Part of a small language model's weights.
Architecture: RMSNorm before each block, untied embeddings.
Training: 256M tokens, 7816 steps.
MLP neurons of a small language model. Each row is named by its layer, matrix (gate and up: input weights) and neuron, and shows model dimensions 0-255. Each number is 500 + 50 x the weight over its row's rms, rounded and kept within 0 to 999. Numbers have three digits each. A neuron's up and down rows have the sign that makes its largest values positive.
After each neuron's rows, "fires in" lists the words (lower case) most often at its 100 highest values on Wikipedia text that the model never trained on.

L5.gate149:589512437497478469506440604507566486511464563513410567527403493523527559475470495531534470524463528482504531574456456468613509506492518479480492459455532556555483467548492489518491509460510501502461441426553459535495566440537553482494485436567541450536562569544531435507613525590402542487540510481611604514436523507452551583425498518503560524466511515530568470530469474454645417543437466553462476460444598600565486477456481566499433446445553492458482446427533517540567530456586446579537558505431538477520429510607492455463533388495556570530404501514488470526584540514510544509518513535459424461475540555481445491410529470589521562574521487629451511540499538508438468441506490513575497413504506540515442490478473435495459492469538579508431470608420468450621523467560426
L5.up149:570543347432568563544448530549535479475443564471366592467466543582427541525456482513507498486525456576454505537503493435535491471598599485547522517466516560485543498577462423454534502454507522513493492468548534510521551415505551427530533481535528523476545548467530415497546449534423555541512483513527521459407513562525497538491507499467478508517529438414536526479532448465627538444459615503492522482419519564581554445542482492575474523474522438526470428543637531425477461508514511518572511507508423556527349431525532512441534520521586471533446521509546505497569497555515556565481542511574454451415577421542493472474526503592562568607533448524544552533440521570539488552521502474526436579540461519478405467443452433536423479565521537497498455576375427445496565520478489
fires in: "new", "both", "many", "various", "different", "several"

L5.gate424:503568486523509400500499442444420434523587601576560373538517493449515530514519531457470504540504450461451518439496468516473459564580538507494408436482547462441534538390623448613546489466485519564487555531534570535548553511485545585442515508498478497539520408540554440418497500485431591446466528523460529461485424539528496509470551461497466518495496456498497507449481434487459534419495561596409516523515481491481497498499422639552482520473429396456495533553577598507401457541479567461520547597474425430590503502511441535526495562465588472575482517469518490424486507526477527500466496516475491486553549580486515494547503618584463468518539492448456555553512540465469444373478597492459540589497495509375498520476537442418451526498533413549401522435484521514512511499597501
L5.up424:543518453550454478453563479478365500421511568518565430548454546459538508546548447456539441529473494518457572482453434432477517534532563502423467496467506458484540613452539546554496610498437598484578475557598530468569544565454566533501534507528530505538455507538487466468488454504451522445464538483524512510438474525502544509505517524550522482424507435582521533519492424484504510448437558562498512578488515486529539519413395554492493557499461495394465543534533551519422511534477593494493526551500445359553606552480497536461471558543578557527407522420508499472495473529558467505437472516537474419538528596501464489576463580545448417467511519501509543540490486566480465485418610518423454556537471510373390556537580542405437444475524450588367476493419480475545413489566480
fires in: "state", "central", "bridge", "ridge", "county"

L11.gate370:437513511432518454409537556469386417472495480472461536476565550594481539562590485458523477466497454567500482604456637499505497496461437545532453483489555509434528361524539548516437468592461491505526455504479490449475489477509436565494585427476552470547427586542514436473501460464418463511609447498462475521445552440464599555469499536501485480445481477527420502523434438535480508453466550498498402502473519483503503468552500481443461482438461410536351544461582544461597557547611403429443516524411504408455543536465404495510495498514589389439571479543574529503458472507520513520450468489540471393476504450550472432433492559496500529415553522499534430525526465526537470478450568544457476555459484566446505573439500538480499504533511385568562480477500451520598551502513504
L11.up370:500475507501495628420540409420441431419489626525462560527522474505455504479505479516478546508508507481521525504498538484519603474574498477557456511442559565532492455582485539619523515529484510525460531546501483436458500546438425568513409527481508448505447508528487520561412594526474572544513500592544448414539521556512453460531527613566526503529523408412463480477534311492562519467544491508442481501472450476526550507488510523489417472467560467370549556502479475379451403471492522533451536443513521510480571536460512502430513412488523466519557481455473513490483583514420584486442501517474554470545563479623558519547432520513438567563533434547460474384473560466435451523547447469516608451565582437419526504452426481512523459490406576476497508550515540485480447486533458
fires in: "this", "such", "it", "based", "per", "of"

L5.gate6:556427483557386511560499487451482459557499442559457489398449465485542484594443422497495377452536535461447441524482450481487596528555447457501445427470465615484484543494375540454550560517534542507431443519468517389582440456522486429488467493511444492520507588475457459568483498558529546496508457432452490519492482547482435470523423508449572489525545487479553570479520455388576537525522558506524478486514594542611429484483559459460551583594560484524550382504552554484462492444496440501517540551468478553554482549487519553465455532524448510467543423412473414525551446494416432452496457476516528483531478610514501538410532575533563443556522462557468401424507408543552555561499528474448476530517414465479514550504460489461482507451441488463540467472582422601470461507452606
L5.up6:539422443500362457568529479474516458572543454586492564442469516579504510525471460492566360455522603458462456519465505460529602529576462486506426384522468629520491488461460572451597567558543489519430484475503425411545475500543510487470481471527464440452550553494420419570462514538593558500550466377507516537500551552419420437545440514451578524495528403501527532490526441468566431510519500494568501465461571494617416544481552527507493480552542511494538414476507533480497545447544502529500565537506470546619476546510532554490442547506488508503539410462453477462533453502449429512535487496552557537512471574575506489382566532539571417551532526522463474472500501523554534498485604507477479513472413504451481556505516568453488468438370505531558500496541385565501469488530562
fires in: "including", "between", "among", "like", "included", "include"

L8.gate258:492464429427410549468517471496458470552374460385503549462420461518523523546482455548437415453594498495525528517550549488567554484486553523517461472481524476542532512507535544483393514507579506465484480475578550426479529454500504459537504508526484517565436525495395519488504436541481470457581565509566508523502441486449623455466422433487570413407544356464502473536604475483634465547442485480553471419501523560560432426490442461523539463488492492482514473447383426439487464574570479497427487559519511488467504492463617480503477460510508506556498445503464466600517529525529428519448429459578436450518531477488493465514552532535477427453545543602440506479417444484446456444476639618510401526552541549524544504407443532504481438403533510480482440453476521451535473489542522
L8.up258:546486456399412490448474519449518483550395432482522477484490547520507526544514442498389482471637549510494498473551532492533600462459498495532539483428578444461549502493562509488490514529571475513412560465535566415469459441498521450518527532516474504509429496490456505534519490581419464421500495502574520538496398500505602460421427424437489467453508359453495407504570485477541506448452501459544481393517549583487509443517424470504611460517511494518485536447464493458475513564570415408490489544461536551495487531477547563544462469489541524598561547541501462517534523457524504590511522411487458431522588466559486462442548464533503383461529501543523546552388460380533530394535582562518487581469552533583532542394423479520469482451526524410517522366512504503490509532569559
fires in: "part", "several", "various", "party", "parts", "all"

L9.gate309:499539558481470482499500467382475528422605524548530518453441525512504454566548437479572438472485592433408452474534467446504471500499407525489489453440576456628491593526469456614491545513550510520444430523538484448527430529461594459517484572544462511574488505529530545477479439430571573467552532490511433441420465474438455527473527551480484412454503491435479486441496476560499465453521522580523492430594543479531517552445516516387511550544441508448531556464536404488438498500558435498492450564469563473519509552432631557445462544448509509521585490469466473547413501505462497514485490467429425496410476684413500566364504522529495491559404563509536509513500486485492506383468539552437423545481465473473470533501546535535478507530530448552459476552458496504618434566523503
L9.up309:489498557518465442533508453410517582489538424603540456461506498535454538540525545497554449476445424422389432538512487460475517522538449494493464489520580454572508524484492464431553497455487589531508459531524593485557418538504537549553488494523504491541576556467572469532469538443589575536465472500523460424520523482426514556505458440488530459533532433486432494453430424484582581528443520522446465404542515515502520612507463384444516560639436428501501553482512480472416494460432431528510516537449546508604502516512552519536481531461494566459525543477498554432421480541404513469485412533467465504467503582532532560483537482560582589584518562469481478504484527549532540378423522529545491620498365481458546482572497466565517509573407471518461583481530461448565577530399416
fires in: "including", "included", "include", "with", "based", "includes"

L19.gate141:541428426578515559434550523539530474473431539554537449484467486486559528627575444498444535414484504445534592490465497465630545478412475549475497573451429499512579462491486562545531469584451540417473550417476472515492473498472483418573495478511522500559489530529445458653493460508514396475594490411519581529454591503419543481530441497443520419528457593521563452527552463497636488464483516503533462471437437553492478466457525540447492547467521474457497561478469552522622503557561539521541513470439476507468496516473462480540442499565457485474417485393508524545431491469465473628509449625487544476591531442557452505517563485488498555526457455603478498507521484518495382483476479591460493462480436582489546486444436498485468520493521495491569516518421529401456412441553461
L19.up141:481457470530508595504576505523521466526513505502548573368418422560568511493397450558449483459509557520439504605394520517561470525469499520539536494509573562505557476561535581467536486468638500513461515557440442475403502401461491459521500498455532475572456484462565540497464447519478521463572448471602560489482542423540507425534523515516550472487477491496496461507473613426533501529525498469417573516474467448448500496512482498464549484448535476457593512425558580480449457481513423386569493496504430585469469459521535599377551492589464532569502365462460513441507438594478551526485448516547494474468492534472564590476530533422519481494503424497526567536427489468494541658544550512458434439431453469541460437522480494529424497552528438438505564452432524429455479493427535
fires in: "of", "all", "some", "several", "numerous", "many"

L8.gate295:461589567529555462492507560438390525450599468478519513428413493423534562497512574557517469492585453518520517494490540515461471512475516429363455506514476526489437571498447494566518508537456452512535457473513419531564518475515577516503605537449566529473490476506496518509480545439489521564492504482467499552430458500523501511465439501472514417449457492515541479585496476583553550549454520536585569516443520471465381490425499513445447501530500444404477440521446464524482546489492572496468568573502472443564499496531563367450530575484464473521493536414464500497489498432634561475514478534457537412618448523448437518549398482505424418530492477500487492551572515587420495538386523500438508505484444618408448496498504538470521438484529473622356499451542437456557391438532486
L8.up295:505522517525601459580478495393488504521511499497498429412468487384471575513521572488444547485545396569437512398513566488442450528514579419486450504470508484425518525410537462549513541507506490504511533471451532536479556457508563531476571523446509557440478407422529535470430506442495510511436398535413462438498430532547440435523395491408418430518553531477533460513514515530516590466540538550522582513481547520454506437570461477466452489520471439453422464572521492494430562505432571454488534585495494514620471454545581383438576541444490447529508526431538521452521442463534578524523505511476498396581453465401488434492412502589487451485501418452551510627481483556513541552435462441441600545500479545432519516482479513518484416591529521546463550391531506504468516517501527
fires in: "university", "county", "national", "state", "college"

L19.gate209:466595527504500504407595538472433511475530526542587543508518523497458501533532512521489431508475529514589445495497470561513569464510572468546450559518474498434526591454527529510453544551583520534530612478502462480425404480586476610612572495510589490468497544536526531448429536538476520473556474484450453392498555524529594445563504626596477508500505482526576497481552434588468552483424518453537469409467515402535443547545479466524464480449539457460433506557483506451464544482505497486452514434484505475479481518489489483592511521557554543570552513463467504530438508463594445487404493517482519482455395515606531458475474441506361513527578521551471543510486512448425515383503423573429494487432572500458552473433491518557486482546433384669569518542561470491545496467470528
L19.up209:410560577442522537463569489461553518517476550555546569443491477539526483523543540479476504482523477432541368462524498528494558447497467463531516519455524552477570390559496564442433528506551558478455508472510477522442416485441507521557514507642568487550579545468493546461440458528416447519494447460554527513480454471573538578464442507506506529514491446513463532483534493548444441506459460445477455501523507463489517575615514553491509416496490479542532436600465544517487562468491589531605517464530512488443606488557500489562534461471537530491431545572578408506473486508547546461418480566556528529388396508560484481441595620486494585516489525528523448595439445428436350489517537443498538493602516450354418504521492567510449455485442527545583484492496477569485388514454518
fires in: "it", "its", "pts"

L7.gate442:520523585455479501547496461543464597542513472572515496363479524559529528482515538498525450428475556467542581506485486542539477418511581584430459558442477493521519474509582517576457516502578412502638495478482512512492437586492440488480507430484581511582420531553554529467617418449553439513560526534431557484541454476566570433530572496561468428480531491564570521447509473496603556508505457545473477493556516497521519580557455578490530539437468454482578495462431472500541604486539523512513523577437548547440482428550468480459603498464498505470429472509479571388503475441492487510389493493524497417481567529403461512560499586534494385523487480564557435526481492495485468608548497499526476575475399536377412469500484532444546494479486479500503524445418449552469578532557586
L7.up442:491562470508507537419457448562476460430575522434451579502481422537509529595455467557424499546530470451469430495479502550498574621466490487465491485527569528404472555573446500553561527416473570563479576430573582531474487360545412453516511536588559475545580491517391458421411479442485464555534559486498514573546500498392569508596469537540475509468474562383368548474541532468482520476456557554519509480456480553438556515564505519523466460479497484471446518511536441419526518488491387513489436483537442472578444476473590429461585480530506514518611516507494515536548494467509496468543424463544562486466534529546418418451445515510470506428534485450508520484457441540508528445408538492524487440533524500517405406579493456502501604451531497546513455419493556537490592492537572
fires in: "career", "final", "station", "film", "former", "episode"

L7.gate198:440503535505519555531546513439477485413509540578546520478455516446597467482476543455560514501395537516534599534501436452496555446530572521389496495570503526485478502477493479468433557470521525517527435457494469542518468569520532499616521483516584522595582575541404544565440488544456441504432603392500557539565507420477481485462447485485549345435527481516477509503486461406583561489516514582488513609445499449492498590484533481458416477485450388468485440537512451507590516393488600542442503494533472483445500424560601448430470468530516533449463402412416477563442476512547433464493504572576448424428481615444474514498540534474463505489485525581419481554511435573487448513502526545508422509530468524529487406496502473423513535523454501559528413518485486494510423460506553
L7.up198:488484560445509542651435519372526431406460516595537480447512477497501480460399583535480537542504471554493554464481410497435627489514564560498469478473564477374477465411518475459461486439537564480477463453446582525415489578528502459606491500516463502511507543431495517491446472579455392459366494443523503458575476443498498443480445493463461432459543480424522529468492531433506603473607481526474476562469546470460600499572491526490454474484543436497494547577644543505537537426458548472432488548551522571506490491494578463505578453520519453494507502371494518510420479527482494481507498565536526449441471541417522503498502610456560511496457493448446503571465459541491559585575476516533488555546506501521496411519463486513470568581433471483492450437468518508395526556471573
fires in: "film", "video", "album", "films", "station"

L9.gate4:512420530553540533490564479529454467484409549435449532461376460543582554551477448545568381479521498425562425569560461410543572490567447490479504520454407564548563518567521554510478517472429481470451408540527522455582509559488498436561522523514539522569507498455479480524479544616492510414529514519508499520492538545552569495506500510495612440501537478509451493546545445478537440575467511481579438503419523530493447485464517462487421497403554556483528521417487457458505547471521500498447479477449460437362523536438523548432442365515436609403431481416512457590552452466533446462448508566483490451499506564625497506499570639566481553460496524561513499480459425528511401451508494553516445463509495501492489568444540459554459461509510506500588415542487464449503441457538572
L9.up4:537403467521481494503525469564466438496478490449467514449484480530530555561414458517486449450534499512516439524522486483505607484575435482492532521392453484513496474530493506483501539441433495454463464564492595472550457554557501526583468437484478570481447513487504426500521571599436553475500497626494543475593546506623515461535513493501494538585568523491436458517436486446575497545503525440467462467508523535457485434475532479523452517409549542450559563445585473509470513530499426430490453504402475492449476524457518611498470382561488565439441590426582532480527415455367532503509596540508564485477550554599528481488580608561567576508495533521572521478409502502548454442558387544595407538505458593521561603496504446566500514556523493429599477497488493478441447460531547
fires in: "some", "several", "other", "among", "sometimes"